config = dict(
    n_layer=11,
    d_model=256,
    n_head=4,
    n_kv_head=4,
    head_dim=64,
    d_mlp=1024,
    vocab_size=1024,
    activation='tanh_gelu',
    norm='layernorm',
    norm_place='pre',
    norm_eps=1e-06,
    positions='learned+rope',
    rope_base=10000.0,
    rope_fraction=1.0,
    qk_norm=True,
    attn_scale=0.156,
    bias='none',
    tie_embeddings=True,
    parallel_block=True,
    init='normal',
    init_std_qkv=0.0337,
    init_std_o=0.0337,
    init_std_up=0.0337,
    init_std_down=0.0,
    optimizer='muon_variant',
    lr=0.0155,
    beta1=0.95,
    weight_decay=0.016,
    lr_head=0.00567,
    warmup_steps=52,
    schedule='wsd',
    decay_fraction=0.577,
    decay_shape='linear',
    final_lr_fraction=0.02,
    batch_tokens=[32768, 65536, 98304],
    seq_len=1024,
    doc_mask=True,
    train_tokens=321900000,
    steps=4926,
    dataset='wikipedia_en',
)
MLP neurons of a small language model. Each row is named by its layer, matrix (up: input weights; down: output weights) and neuron, and shows model dimensions 32-223. Each number is 500 + 50 x the weight over its row's rms, rounded and kept within 0 to 999. Numbers have three digits each.
Before each neuron's rows, "fires on" lists the tokens most often at its 100 highest values on Wikipedia text that the model never trained on; "fires before" lists the tokens most often just after its 100 highest values on Wikipedia text that the model never trained on. A number after a token or word is its count.

fires on: "\n" 85, " as" 7, "==" 6
fires before: "-" 51, "\n" 23, " the" 4, "=" 4
L2.up181:481548570504476541500508556553565409541430485488483455504521490519501491404427536545571494454460503490423460564505597544491528455492407521539553516516447554365546518414539510470529477483528566351490511517470401461466394581476432393531448529489487442518523552567485524563499425538489598567497507519514505494401521503546524490522535470509415498588462385487487447541462479380470450553515466503455578539548522549527532517509507509580491482538489587612435546501502545614465526491469432522580406477435533533448457489466595516553438518572504547494429508461510428450442486498494560548
L2.down181:512563537493589568494497489476527520526464578554505440480655463510521510459504521547425487473505522549509561494506626465476416539516535549478478495500531573542518538392615523503598511512464509497491478527523475500473584444520446431445554532463465408496441560492543476505467572464446585397546545538588510568409550546534489555498451475515499482442487507470451442571528444523530546438447490388437550507535506474506449485510466516390525484537493517427577479555618538546438524396494492438425531537422408475487562548530534471429444524563450534467409554524499437583463420474521516481

fires on: "\n" 98
fires before: "\n" 36, "The" 15, "-" 11, "A" 5, "===" 4
L5.up575:528502482440554468469453527409505430610546471484562518522465484472484441472501515347469591474516585556509401494551523475567590506560511508488528460624439514499540493422550602440424492426464423492424426470545515569496497360525504499532508552475587509387492506531486565443550517558612509463517515466550580457503520520473526503530561462466471414458433488430532434520462471516493545435539510559530503448488433501545522555466490492581493568517463523565400398467474479463560389519476548528504582485464517497465485435599476429408336503501571547578519430463504563512516523472578514472
L5.down575:412586466552468538501479559442537516447403474499495497420580463552512477406533496593497493510505491551576470489480582448486451501558521555566410429477444630544468464239526500528426560552443525555578446505469427486546482507419474463517494431391434425436443461510520556589517576475469565568496461533500543486411515526528493496545498492494508432464487502468471353519513570490485515512450470520452415507452542523437559521490524521451502473454430435587470512577527548569518503436519409488528485492550495494507515507454474575497496518522562474534457444595489522564473472541572529514

fires on: "od" 99
fires before: "e" 22, "el" 15, "ern" 8, "es" 7
L2.up791:539520523479531438489487557515484460583487427500530438422468487490487510435389524553540493534554487459495566515528526387507418633467390444404622484519492530560545517567492472508530437623545556467505472554496501597466506547485497497468409450459485523409531480508486428444473545561510581492515461482569561570574578597489560492457461494476437593499420503504515521584544510485533472473487522493563572461527493459389445546488517565531603624429394397493431483461486465556480509528570488471473467438479434540427525576595538537486508466483482453479519399485504512445500462555404525433
L2.down791:521538546437518487499452469492496437486501504536428539485444433470434515457565525510534493463470418578531489480480528431545464595499539450629545538444545595472627506415566426555459483504506448544553491424445511549543460516516415531587502487468539397427584393539516539525462545553511459504530456410502501483540507484569515598512449584411562492497401395471482559502584458500514493535511569496479606413525521526491438596435561532540598506412436395440463470456498463520437469455492416489479478461409423484448502544507443465410491500468548509543534532470491463562420537452508530534

fires on: "he" 64, "e" 15, "che" 7, " pe" 5, "(" 5
fires before: "ck" 13, "s" 10, "m" 9, "st" 8, "ad" 7, "op" 5
L2.up991:566499573612456467501474470492578435517480452603507469480459489496496474540543445491465557427526585564452451487457542407516530520560482507572517493522536502567388494466411472548422502434500542522537452443512494502516553495520474487511394472507486501422492492512531438464432526520510483539463503485450526559468403530444486524465516519502477468548616614616399534465460508479570519553553549493523638573479547560417621540555523547454449551542512460542573499468546551466540569434440528587491473479458611519423464606529553546473577495505522452534512456497480482501517484428614410563
L2.down991:468452465555523453425501480541440458539444527447434484469501470527548482522478455510456535485537524462550434553535417469550484563521545509469433457517460466591648425422434546483379503483448520456515591544480506465554412557590502435480411511423481475511423559446498553496450464449528462473397443370518496509403497550476580463520543463496499463452542523520485535480546531525520544589499539433499517488442546431492554512470463592508549511615512600521477576524474539475576494551609587390464536416410587516458565541456459563500579507532460558485568500573530449470455568506478464565

fires on: "–" 35, "–1" 34, " and" 11, "–2" 11, "–19" 6
fires before: "7" 15, "8" 12, "0" 9, "00" 8, " |" 8, "9" 7
L2.up166:413452540424521554459443474461424490455536507541569488482554467553507461505425500585564492466412518489426512446556540438417503480525507480522535524469504517566517437557594572529494473523490419519430510472523464576471573532420523506551542443516491524575541451450499436507577437460517465483484430591592597459513510538526518432514496455448535475534496471513563436518483492593397568465493511510532478492457445438583521483461451593487433553455523572473513453406534544488484601581474365446545501529451523474527521483474523429392521523581643512497561544443480508514530491487496497441
L2.down166:517435492516493530515488548512487466494553440448439560432388422572504549467449488551478475533452506503526536465543485407459438502610472537492520548483537502553500535576633449487471477463547505550446521447516516587458497466505543457518467476551518519512477484533483488525476492506533523560451515515530562444448439471585496469528495445494510430480626369481517497571538493494535588509577467493557422536564375451614548443582414446508513476596533581456489482491467484535464621521539464548485473487515540483578537481476506480441409467551511531439518494440463515526471316548470380508

fires on: "du" 41, "u" 31, " of" 13, "\n" 8, "au" 6
fires before: "ction" 16, "ct" 14, " the" 9, "ce" 7, "z" 5
L2.up1003:591465456461421536513497487472435492535497566594474565492447586466454468589464600496498546494465528514480498562518513464484521479474397557580474521485541441513497518530522474563519564448488589549475388489495439572471542579441542594384546527573439524424546364478553428537543567484501559419476564410544489498466551547464490452529515571508496495506559424552457563449550507465456466577499489501434486577545509523528483586513466561472510446502384581491537519538427504511512425491424488478421502550451488491610537488512415426491464409506468400483514498521515498497481451611475522362
L2.down1003:472492434621445519532589457469533413582536475480494459463482587510510549539531523465587610544472552542546498560438437639575505505550575565522527520492495563419592560469541494541442539444558619542460507504444368426494462507515565510507543475594503496514536510523451535494539474488508484489532484485415490486480447422574433445507472493516501444468548486443489471401428520446428497460454486561470509390517573449539500518509421606625526446390404492507468408611496566518520523493511584504577576482443584527510407494424497603415506476503449466489504479477573520393455491538528399426

fires on: "oin" 58, "fer" 26, "′" 10
fires before: "t" 22, "ence" 13, "ted" 10, "ed" 9, "ts" 9
L2.up501:535452492533473547555544512450570560516609498484492423511514491515473473535470458529502514518438497517470429564425425503489501479450488549450468526516494572503484512493522493431595482456553470489567429560526460488514602412588578470551527496549560575454591534481503475513481577525531474469443473589546557462466541497588459342551510508426536517450496405481551497530544492578508565514588436426562589593602487531427495448544408464530485468525431469433441457452550566556490491533486388562499493487472460507516479593477510475511549513413470480469467569382428460529479530563487503529
L2.down501:565491495533519474604592508481591533576457574514395449432477509540523524454532490477503546511477541505444528581468494494560437563535470579384494387421435473464444520410517477413547518506539465449506459465437503491626559488564415518577511551522525506528593482495486531480443498473445451505446449435448555520453541406507532458513531457545489500551451479462554569467510514552490435493535497460534522580606564461482443442564520504516472358451472408441527527500526480553460516466572397456578457509543426629405474575556498513472493522527520460482517506378564418489467462569539602578

fires on: " cons" 30, "on" 17, "es" 12, "ter" 8
fires before: "id" 17, "th" 9, "ist" 8, "ult" 8, "or" 7, "c" 6
L5.up303:527550509487509386471527478412509480490520469496529487529541581495427406470576548417509541491504439538537534497519437457542456475526559541545420450575534513558483482531529438582422494517533564469539506549542471510527522523475502447461572486427505486423472473469479450416556521386444450454488447515562601490536494414458589479529458463435521495485544468451452478516437561513522543591525467572474594528469560536426486466419390519490652479552402551483513592428518587537484535480524567470447549564565501483365419535584547421521465419429504457505512513516456529479560519579482567484
L5.down303:457558595442469443383491477582472447488544472406517526415537524504455459500534549438552555422390477455416515535562471547550588513448511516507452429573513553460530476435491512623380515482576461510461521421523504501472514546528481494509503568429560555530470483487478471551534543568491524602494554489518589660502508407504533560488435554489511435475475445431581512477451575524535437618474488547496479425392529507439488445566460469477538516548373449510488605478486479478581442512440574561514495533513440480551411489456498454478568514500477551490515502448497490467481524551556528511

fires on: "." 77, "s." 9, "a." 5
fires before: "\n" 26, " The" 18, "\"" 11, " A" 7, " |" 5, " He" 4
L7.up656:538476409444609509446498531532597498485533565627538503596526597466557421540521546473519544460534553483538498518475503539501515506418442505572556474475537453576432429406439521502564419444525471461456524593494441511490509431492426564519550479589481407412588505568512488475467430509525469484621540548461478530534465600591488494470526455525496480553508561486591445469451539547570411445535444539550454566430476502439428537479535505501435438482509513489559564484526439475400485438468518503603574462483511497519522447589560409448531521444433550524490554385471410530488436505540497519
L7.down656:555554485534577513438525520483528539487435464454499554504509498477447552420498515389491465467410520539598556501604563508526409450403407452555486511480516433515501598347589534428477531564580554504517532434561512430582554535451428429528477519485401547463471531415535511448504491557456585482479505489503527419617448460547488552530561509513537440550483452480526481527478495497522481462413545487468440532437488497465421467486502522529449482440519486503469538475591573535539556517389464513492552538522481537462449567428350486532528486550418519427483525517550427433528516504472533517

fires on: " is" 31, " into" 21, " was" 14, "=" 10, " a" 7, "\n" 7
fires before: " a" 33, " the" 14, " an" 8, " M" 6
L2.up407:368477524386490559474524507537593546626531492514524496535456517540447573456475501548497456431509545500484468512435481446481436521502524585544466524478416508473522512421547544423405455551575469484520472555489410607509448444484482418475478468535520527465470505497532349461487441535492518464577565542434438498498543561583570561459595556529491471539466446541612451473509524526486505609475515409556587500479474440521606505476537510498461547521515420563438496496545502546494561527483441510562520470414582442542491383514506495414464446489488479481494458526358485466476555511529542553
L2.down407:469533503527541542459563520515541502596465560531466476470459574486521505425524447593547591381474444478495393544511635432480501479514439541516519563511440504473460469306503531446452517527511514535416449620527498640505461523488493470440499499486486489453450497469526433420604460535491643514545465529519581452588503512531621472633582537549480425536486490509591508557438493432520500525535506446467603564435536496502541532457497460437500553480558520513495432572513522508423551533488504462505449519504529471526527457431496484459393508488488506480429561503458502415529514496566559382

fires on: "\n" 92, " ad" 7
fires before: "\n" 71, "-" 5, "2" 4, "A" 4
L2.up307:591489361434467537505591515554537513502518505471445546521440528486404511462437559486461572516570487480500479477484484391552565526508552518491529504498423538497543606363562488428522459455436505482429402459377485486541549491491600586466544538448483529516481462505589507479479510543474616462527552471403580440528505420563525534400479580420501407535516500433528502571500564519526543482545500582465461517454504563491538493528434507602561534494429463430487450498481516318582429499457518564497530607478541457454482448503453518550457501553462550498452522534510506487533566436494481527
L2.down307:455478396439416495461571523515523559461506493524524483480480633509481561532498514480508467482437523485561574470547472416544540384452436555449531507519541561419559614342462517504523561438446658569491523538488590391579551590465572531512438530499541493512463388484483502465586459506498673568427572464530572514555486462537489501475501531523569451511559501551417530502481518480484480465483440469508429463453481516560563501475502437554488543510395517485450466510393487405502555504480521447490557506484509460595494406547386480449478427499458527515482486529518493579563568499554494490

fires on: "\n" 79, "p" 5
fires before: "=" 37, "P" 7, "le" 5, "S" 4, "H" 4, "A" 4
L4.up916:404494497558472438597545424545532453439440518563544399537548502423504527522551518511507455498520621473526522547530522441493485461598452505506463407438513509493546470451529478530438486456509437499458574498522527529454487496466594528487597380486566569493460441524569531376620588530522487484477485458551564490474450558563477485404466530449463497607587484534486421504459448532567487526519512445579420427512462521433416460532425507516503442417538491497545532545563511506375497509473524494542491487557448431481510552475493565530482487479571396516385518552485432425527503457492542495
L4.down916:447490437445379473469517486429530509524475500609526440539521474475489503457464516578628567428443518459519460482574557391435474486509413509541517479406559511399514549593482453430447500530547452486443489504611571535512487522456421575497504437528515505491493495510425524478583482473448537513459536453461487398643428526417475491454506508534522428455567606421565522553487574514518529476451461450477436564491595514525537518516506503595397465585510488407524469510499527511538441560543523534513576601549478476436457615497455463505562427474502430512470442451451482525548457484471483480

fires on: "he" 58, "che" 42
fires before: "s" 25, "ck" 13, "st" 9, "," 6, "l" 6
L2.up455:601537504519532478514503480523587483472495504607483550443416513523534445472434501500463552544594453449522490458491458491533512428511425549459492423349540429465478451484478477417480520486519465513524487437485549526509512509504471449477558514542471417453471486461508535525451475446529437492439449417605537543466497493575547505470506439382487458478535464494404526493514587447458556539543614564562513360484488530458513557466523549479461437532463542513475529480462496476571546476483507619530503529456600596508589500457506450507554452471477489542488608523538505582547517400672506442
L2.down455:568559488460538449482539449434549502520452497496471529475407512491520528431394448478490523468528503493490461502459493479543522414563415548505476470421500463484516500493524500478482565451533524572505572552477603512599443525604510479410546513598518376526481477470493474541390544471578514488470458491519532560524538492520470489502512458490507493472463446505438556547531454514622498606509518557509502396406524495437403489550532524436490502523534557413482549552455496507566610567431596532487473589487590465528506530510429465555560481512474531521538506499566455572463535434577480532

fires on: " rec" 48, " Co" 24, "ec" 15, " co" 13
fires before: "ord" 32, "og" 9, "ast" 9, "re" 6, "-" 5
L2.up545:491500491475482463445525554485525506586462463588503482501438468497446512487497565535489503514435489569443477546521462434510546474524518506511497556479364470392515494409603565380450400512519487431443518571524359581542520404524378460495471488456501536454465540551575465534478501558467498478542470498527526498512553504527538596435531514542444421484487442539525463508515536470463493553415500460476583552409540454512534536521470527500434477617509510553490444551543529489528547500441489508573552460453442488466485366427551510422435584541472500509488441560464404497473557463515550452
L2.down545:491533461441516492462564488502528532543520455562552492458436477490483560482493536538468466500527532591532491553582492427460508488496436491595465591454379503493501517202570542423441457451551527462481468558501387585538447510582370446529481489377470462447506524531538505502480465526462560497522436513570554478508523516501539565485464499535468459493444507516573445498486526490438498512434514511467519485432552531495574545504543491536502535573526535495446404521511440482542542502470490521534556521460518456463453413471489500495458572571523486481508403549483476511515602450473565415

fires on: " of" 46, " at" 36, "ing" 5
fires before: " the" 49, " C" 5
L7.up725:579425497597443430468472410543486450584520449491520438492475453486502566486389492510553472483541506533593554568517480515455532476466505474537449504429519627424538552586478491508563524436491559530470515501504420508447570568452593567477481521445573590409477515538569508396523468509469482470538459435533442469468501529537474501565537459521490529618573507539468539511549465393368456494520496567465481404507421471432593472499539554450452550484458514445568490507444484512535468574328505479489425471582648511518432428548515524471588489473470471461490536476506508507486480422549513528
L7.down725:452413408489524514471493581450437513556519560500484490491498582512461446480501506503490517490524445563494557514440524489439567441535493518539565528494485457543436581576573504464509485509558634437470584536560512358386464515513456528490535499562428517558532501451467511521488531468534504483414501414422451527464503690459484478515536429426573584552462570524569542469411456496565550596518463595476499499507495501507537445453500496514512433515545558534499430496477486599552537568404519405524443454465566547522446510550502502375507431473526487545571455443473449521505543497433521431

fires on: "\n" 100
fires before: "-" 76, "\n" 18
L2.up398:503534505469595504517540501497515545589547503573480441430470578493436448496565549578530552543469530555548488501547486473523517483555510488438474520475456541448527504484493498439517580506500480563476497553502506528543495536487467513466521413375549465487565484540579413499519522502380486489553493532597378469386466576531535530484463491448391566584596482613510498573521451523459550515469525465453554480407507518500477545580504518558489491527499468472615526441446512489468558537443502422481522399423530465559445539483451534440436493498491496441471437585416517458487518575524491399
L2.down398:490533476473465492467525474515520462555546493551506414544464634525419471493618548460548484554527460516492549514485549575530512415468537501468532545507440523515520569336537439510459601503531403569380503515469560526522523480493483468433453427373443441505542507491489470619563506452381644502506525468422542560507488440432478600499490411458561498487507434493403502555438532524483474470491483509479479548415587572515509539545530509554465485494486505462545592451501513559444574517513563469539457428525457464597525502534476473466479486581483535471497457525497538520527471596451484472

fires on: " im" 52, "ific" 24, "==" 12
fires before: "p" 20, "ation" 11, "m" 9, "port" 7, "ag" 6, "age" 5
L2.up306:536474521426443549515477594470556504403478441548455494454427469488501451506486395523555459416453512394535442533436534470416566442530546477417465499562459559491459517485549514543489485578473593466580461489495574482593539531458441486486516503462508464401551416443511487480421458596557560461512528482513382484491538473496530394519421442498561505488525525485439528501554504568515521533563470457448542473546440521515534412525542407505500351518541474443458492546536553481434528584425478424543366576478499488385454529493549497483581515504504536445541519549613427507541504492524590480
L2.down306:467591489542440450466411477582546450492497538499416509442561445515476513504502428471532517506446547425467478463530554472315510431587471457502424531548482537449495502496545537403487555486512493392582490477487594515524505466444468540568493528423480524522478461514554514463572547451497561537460558576440482538479487484473563487551455441464590493525519496520481458396420469463517572554556564511525468513553473572537535467542601451485449480494505561501423405502490564448490440520503493515478410473479536458399483545552541437488528471569506410430516603528535577495458464436473594545

fires on: "." 57, "\n" 36
fires before: "\n" 58, " In" 8, " The" 7, " He" 4
L4.up243:458506578391465456485607618481537562554466515467517517479547455505453531490507504442506461516553605488565544551567404550497447443507495524524526508523545509500459444375512491634500491536562515462515523485447525481499496447438607498480428480455475557439506427499582419485448569442521583541447545531526502484501520526519574494419509566460428452497538513543412515424494577406575553521525469498428505444441458638413564503490564480554533564478491440491517437573538466425480531576489467459502492401455542507493531403538596492564440494458391555471618463479476491524557510538525494419
L4.down243:430558458544408547422520561527491509438518494565522408477471457553578490523501551488455497517473468554517589427579540506495598547430453511521575441522459514507483593195520601452479532487509497491566582509429487437463559533549600602455416446483457480477423465483467472440519508449558442446588548484506604499552457499563480550497457475517537452507521468499561481511559498475564420506444451564548496408514554596473472493529468503549563491512501474490508544432503533500565543490523506547490573440508432576498523387510532535403549500502456462561497447477461457554476519502492439492

fires on: "\n" 70, "ated" 17, "ad" 10
fires before: "\n" 20, "The" 10, "u" 8, " in" 6, "A" 6, " at" 5
L2.up750:521476457464473395430438448474397477540512408455614454453469489552537512522436526517499521573445505498491488522511517390459499460543490557524510502472557490397546540466478581453427414458497460539521494437431495613529508393582495486465451535482524548470502458452525554563558479569490445460439549509517540499462478418488539525462498559538518515521490420501480479420481500477530570558558436569538454493495473575524541486460507579546514639398501477426489497542473553471516429485500483472469636529508614422521537462496444543574468385456448605510482452523481548598575557533575428408
L2.down750:565573525511460491605495510507470531494472399510534560446488588533593526554497468494412445508517584462591565547516527480555480556510492540452591431446472479452463432394500604450543497458462525578510513484558519517507566485410506587380526449423476527512329526488428474467513444478421533527484481412399506497561499505493603519567539496504541521585401436522349470502443496505524541505474550504413482414520528517478524530583492441484465548555554589453445491496528475558529526508523446448458453496488547587466483582484482419437430397486501543560450475488524540458545545473540502470

fires on: "\n" 100
fires before: "==" 36, "===" 12, "The" 8, "In" 8, "O" 6, "A" 5
L4.up895:462450394589447512531466585509502510529501553556460541410457567397432515529499517610578479518477507563547417565576557449458553558465475481538545503524438498525407547443565538456491506543557538408422493492529468543540503439450540465506568510417576492457487519429542479532420552495433442469468550518562569483517480505541488487404492485489506403504523493521499487518490488561486520493524506538403544536427596590479595611598454505516499471565497607490505418539515520410597419397413470465543550508485503433435555544467534524435500461414501523498518451631484428437509573465510508363
L4.down895:419454417503428547519560536561529481564571518534495535417456514486553545518510524480484485577447472494498437517489474323471423491476407532559574527504478507496427513153558502490470487480580412465516457488505444529516469473520427470475457438355476472519511509527527529443486513488486553458451450469469556458507484502496501499494578443473564420503478580495548494523467563464528517525484551541538521587500623535448608563619542523569485479569510519523495391512544544486528516486469502497544480427436471474474516465505493518418538469500502492485500591509496514484505503506449500439

fires on: "\n" 100
fires before: "\n" 90
L4.up418:520419486439485497486486587536477575533481446409534442523497482459485396522587566464485549587493442418505569543511465476475451468503440503509519445521610500527471492479500619577614562484464498518398429545441409620440470569441536543539488510430561518495484505505567506529579540500527557443508525392562503506558480539496454474417565454468496459495615449615456491494445566456570448541496486517430571547501558635511576525518535561528509544516465479508498514469483538407522476484469495541468574481433484580564494438463506500423457489542430559454527467570480486473507497496557471519
L4.down418:421556475552567550441496470473481523588558580487478470486508512562497520522532481595392454491470508539514490347492517535527558503475561518521495508460406554499534517293499501425480528519523488495456438554513462600559537503535438396440417413447532437480480448512450467542616454509470555494476512535582521442416544437469465480540573497497415412493506437603527460585503499465503526517530535507554449478490613466513470464483437597505515503486417483508512514510511532395519472604518516502469551440571539518503475496551480467369447552422538481486514561505475511576522562435525457449

fires on: "\n" 69, "|" 24, "o" 4
fires before: "\n" 62, " W" 5
L4.up759:502429547526481397428521452544474541573442519511454497479468483398490511545492480509456451506538400539614558545551497530567516562522511560509552402503518486518503568477493515471577459523433455421606366537510555548595487490457543461506511435420507436541548534517559540443539432513550537470570549452635526496498498518518458509443523419487567366472523566506590451475539498420425507510447506537413494505440583466505584559451403544508540564505533438610531520514484460460540494521469459515567584446575506557540499471541503428421435471496435501457517505503477430469461479540579509491
L4.down759:454444479502497560542572574412486499484454499504421422463466506507390476560565551582578501474582481485542483477497573540506530396505502515601429450570415523479475504195619580467483528498518553502453531525550511484445541508497541424583482458510493456483463465545454549524563518493469612497452501525531467468502511576532457467546541558460440452484558471449513433552573522528530469495495463543579493474517559484540439506469538514570495517535484515423492482589506483525412561491479499500474601491438506557558537442529419447519438588572499570473463434511419472530491523525477493480

fires on: "–1" 56, "1" 20, "8" 9, "–2" 6
fires before: " |" 30, ";" 23
L4.up998:519429533382487541517532479517523513462371644544504554432530506419448520531502479515482536433521500443435554483653569473494434440494499577457596577532411604365497553502413520500619450481495502573525428571487560515456486503564598503489483554545420559515500456494390553511493446437483508490452492503543447493568594434422482504466388422483502492463427498560515563455534473492454442461468465528534428483616496428462579549568477555451576515500556527461485497547489524500517468568566489449495510536452597489477510439536505467444511473546459473529519564516502527529402490475437521466
L4.down998:463518481461467557430467553498447402485490540603480509550469421546496523507498433572473444581559530536476522527482527421487483427494458438449552497412485484490334473419524432548475445504503518531580429588495541499449583445581515448548530603423448501567528550498560463530465507599516397514471563508441466481481491500467459503474547559497535557567479393555436450484569567472504496392514491528352424407517512540555639574572529467502516563569514536505481468413502528398420489551600448566498500528490480503515601557493512528458475523515466407502421579498423485528407527471491471485

fires on: " Pl" 26, "ign" 23, " pe" 19, "oin" 18, " spec" 9
fires before: "at" 20, "op" 13, "t" 9, "ts" 7, "ies" 5, "ific" 4
L2.up713:481413544527489584488482464549564593523578400472511413413601542495516473592535470565570571472503511544570410624486515598568488504469414588477525447437560451506456488529527533450506472503511464564479574493455472630520494474494457459514454491478398510480498464370488544491391508533448426530428562536457553544471488504478546440431509555439363470475427503465478467472554533525481546520526454468482477500546556487441484527502447515526470499526498455499551541491576463483551506539470493513468604462486486559435383617496461598512458576466415545568535563455503428572468563535491544501
L2.down713:498515459475481487472478342584598511524535447465497508552516530549470468468548541632449522483460598508490449430528498493502418553528459521496370455483538507635523628442560587511454523471582432543478448486401460591532502433530474474580481518541465497545461495529488535466479543528528429508442531391440494554479511495490535469467471525494476530483507530500489507560518515553505457521538494526521509541548564482435513490512511444459523448507557490505459467476484454501552519538425526458486483420609422518448493559377467501470615592474506446507472578567472389509574497526521504517

fires on: "\n" 67, " is" 10, " his" 6, " was" 4
fires before: "-" 34, "\n" 16, " a" 12, "=" 8, "P" 4
L2.up794:504498560436492548525544499512607464526436521460566564457482529475474520463564428580528455522469645514591469497442494471465424522510487609426408437478509610468463437507557559418521465531528574494481594493492533531496433511432482438579502475350470478490460545516524471423562513459554509497461524482548487473438508454531523538397513504430570527531571527538557502519517507514370449552486587437485436483459471503468561471518465414529387502480563472485574511503490618509474568484517476535556448544485475551517473487500495508456424515528593462504435479546510417491542535491508550553
L2.down794:516509443544521565428492441553573390527393552507454508530519503522528548475487464508381495436543488483487512504534511453557516474463380498491551500447447487484461541423442545531459524445489431543526535532450398479469469477527501514528595482515438568549483487613512463443562518412518494565495507536489617488493444489484581501560501480494488533489569497507567518525518405603540559469550518511457483563465553443544547506534565409481512525459501540443435565561588505515481568533471451432526458610500509433549570512623493573455301444545498555555470486500489462495475481543508382558

fires on: "–1" 74, "–2" 22
fires before: ";" 26, " |" 19, "5" 6, "0" 5, "4" 5, "8" 5
L2.up271:468474462487508532482472475551428504452469497587483560453516426568407515468540469613481572504481464525484512532626498528428566499517472494468503542561511457460437501429560554484506517505542569464536473564589527579516450493468524437539567498586465538573587414507484509422591338479528484396444491482464489460503509535601525506468444452507523443520429485529472451501482486403482502543563462499461436530469502408553639486570470483518586479516551516565450479489423497492512550584430450558528525534488425512391485470524513474499490588541535520493410606561565457538482403519494541562
L2.down271:425440440481507508467430590539541466494575414561414418402483472520432510510556499568412520574505482529411480517589427427442442536470404500560477531476501525443386545550516405536431500453550548462567514449430546443489421497539477460523549513579488530575495459455486537492478498416467480587489525548467534399485539461492481560576482480569599450499413481519495542495487544457458539469509423548500505486491519446581512577513472568464507494634587641431551449592473467563459569547497513437545437672525417495421544472484534505474500572532481507509531496479453508456447363483573474535

fires on: " at" 51, "." 31, " of" 15
fires before: " the" 29, " H" 7, " C" 7, " B" 5, " M" 5
L7.up511:500468455480431527477522545508560494502365532528528422446576473547502452536406498516552474471512530506478505539568537518520502513434516447535511393485516541467474578616501445551486553441444426492485543585539427437432550653466589549445563580439533454470596509443523504538485442570489542432456487514518437485533550510472454409536527491527501581519479496588581498497453410552508523592496464517380483445572451471505513528484556466520524562496454485536479514433461508521459398553423520491532482503425489501463523455514513480565615553442506423436539551537584534563393495498542456480
L7.down511:435445521491526569463497521538523472473447515511511491448534530520577458515542475570509382605611537506462528504549478486547522452557468489516500541436427559525422582569553429447515599480542609422545561467512478510474465473562536515528494545568515543499503522407524464523454559552521570505467406526523315489473428470420520436465472568481467595497537442517461447590545547425498454574536468399522452453472513436422521497467477484439480615535434502501474526514451454477487479493506518417448567416485594550561558418516475443417538495460589561501486495477507503484538489402506514457

fires on: "s." 33, "." 28, "\"" 9, "es." 7, "om" 5
fires before: "\n" 31, " The" 14, " He" 9, " In" 4
L4.up466:501448496431480554454620521555468498513427516541567482499512499503589430546470471570557448490481420550478514470547481540423506340557513522556462458541578525532478498428514491593621528588532485448459505491390509486458465505432418507474448494578464558530513531522514562499467513498541495447551430497560486535494610629544472496457505533543593495425531430456498470421519457470545499377433524575510470555444457560406424436473474466549544479481573466443564514461481529540513500519431458460538494476519576536532569531537478404469487525420368544493508516467441482563513524496434525537
L4.down466:520475443546457450462589496537534461514489538505414516442450417531516587514491487454550433550440484553501528503523582595519549435563505506506529505562536539511458649424478578533560471518593398509432478479411434547554473549502549499492421428501506536535521435545601417407461513443439550534523415541523517491414436564538485567423565445553568421400451554548529415453442537421481432497459472528570428508514480475506480493567515431568491502473560443475453547560561489471479548509543524503500527391496451499474519392476506417476549525493561481513540548558495513559473505574534375485

fires on: " =" 28, "\n" 25, "eb" 17, "==" 13, "rit" 7
fires before: "\n" 27, "=" 10, "P" 6, "o" 6, "s" 4, "v" 4
L2.up454:559489502472434651557508555532510500557516577508403508486493481543511571437485537502472488501568524556535510585550507497548520508483489441515472517578446548507446553496469525478488461521550478466531509459458517485457414559582485473452501532583409458492511452551500392499539481469579554596531474482513508516431447478490467476422423604413458537553394523498463538495594449492596511572482528437451541538547478559499574467452652407498479492469502526500453542503575532529453486432509463467416473449497581469503475576558585410411475486584381578453430478431555594561484511528434561491
L2.down454:489479492469530511529472601557542434493448602496511391447578466479492560471515496461494603483399457565549448543509527488489538479537520410568531462478490576501544489472422581469495512508481407451558474422433482495462462558539454462501516482516463437539518646533432509538483517546561429447499534515577545548408437492489513514521533405488519478477438531463486519545458536450426631498548507521399514550551477603560422517640496503589507610549454505388470582564538493499517513494443500449480408469521482520522486576601561559511542439514483513466500445487491448578521384452526447496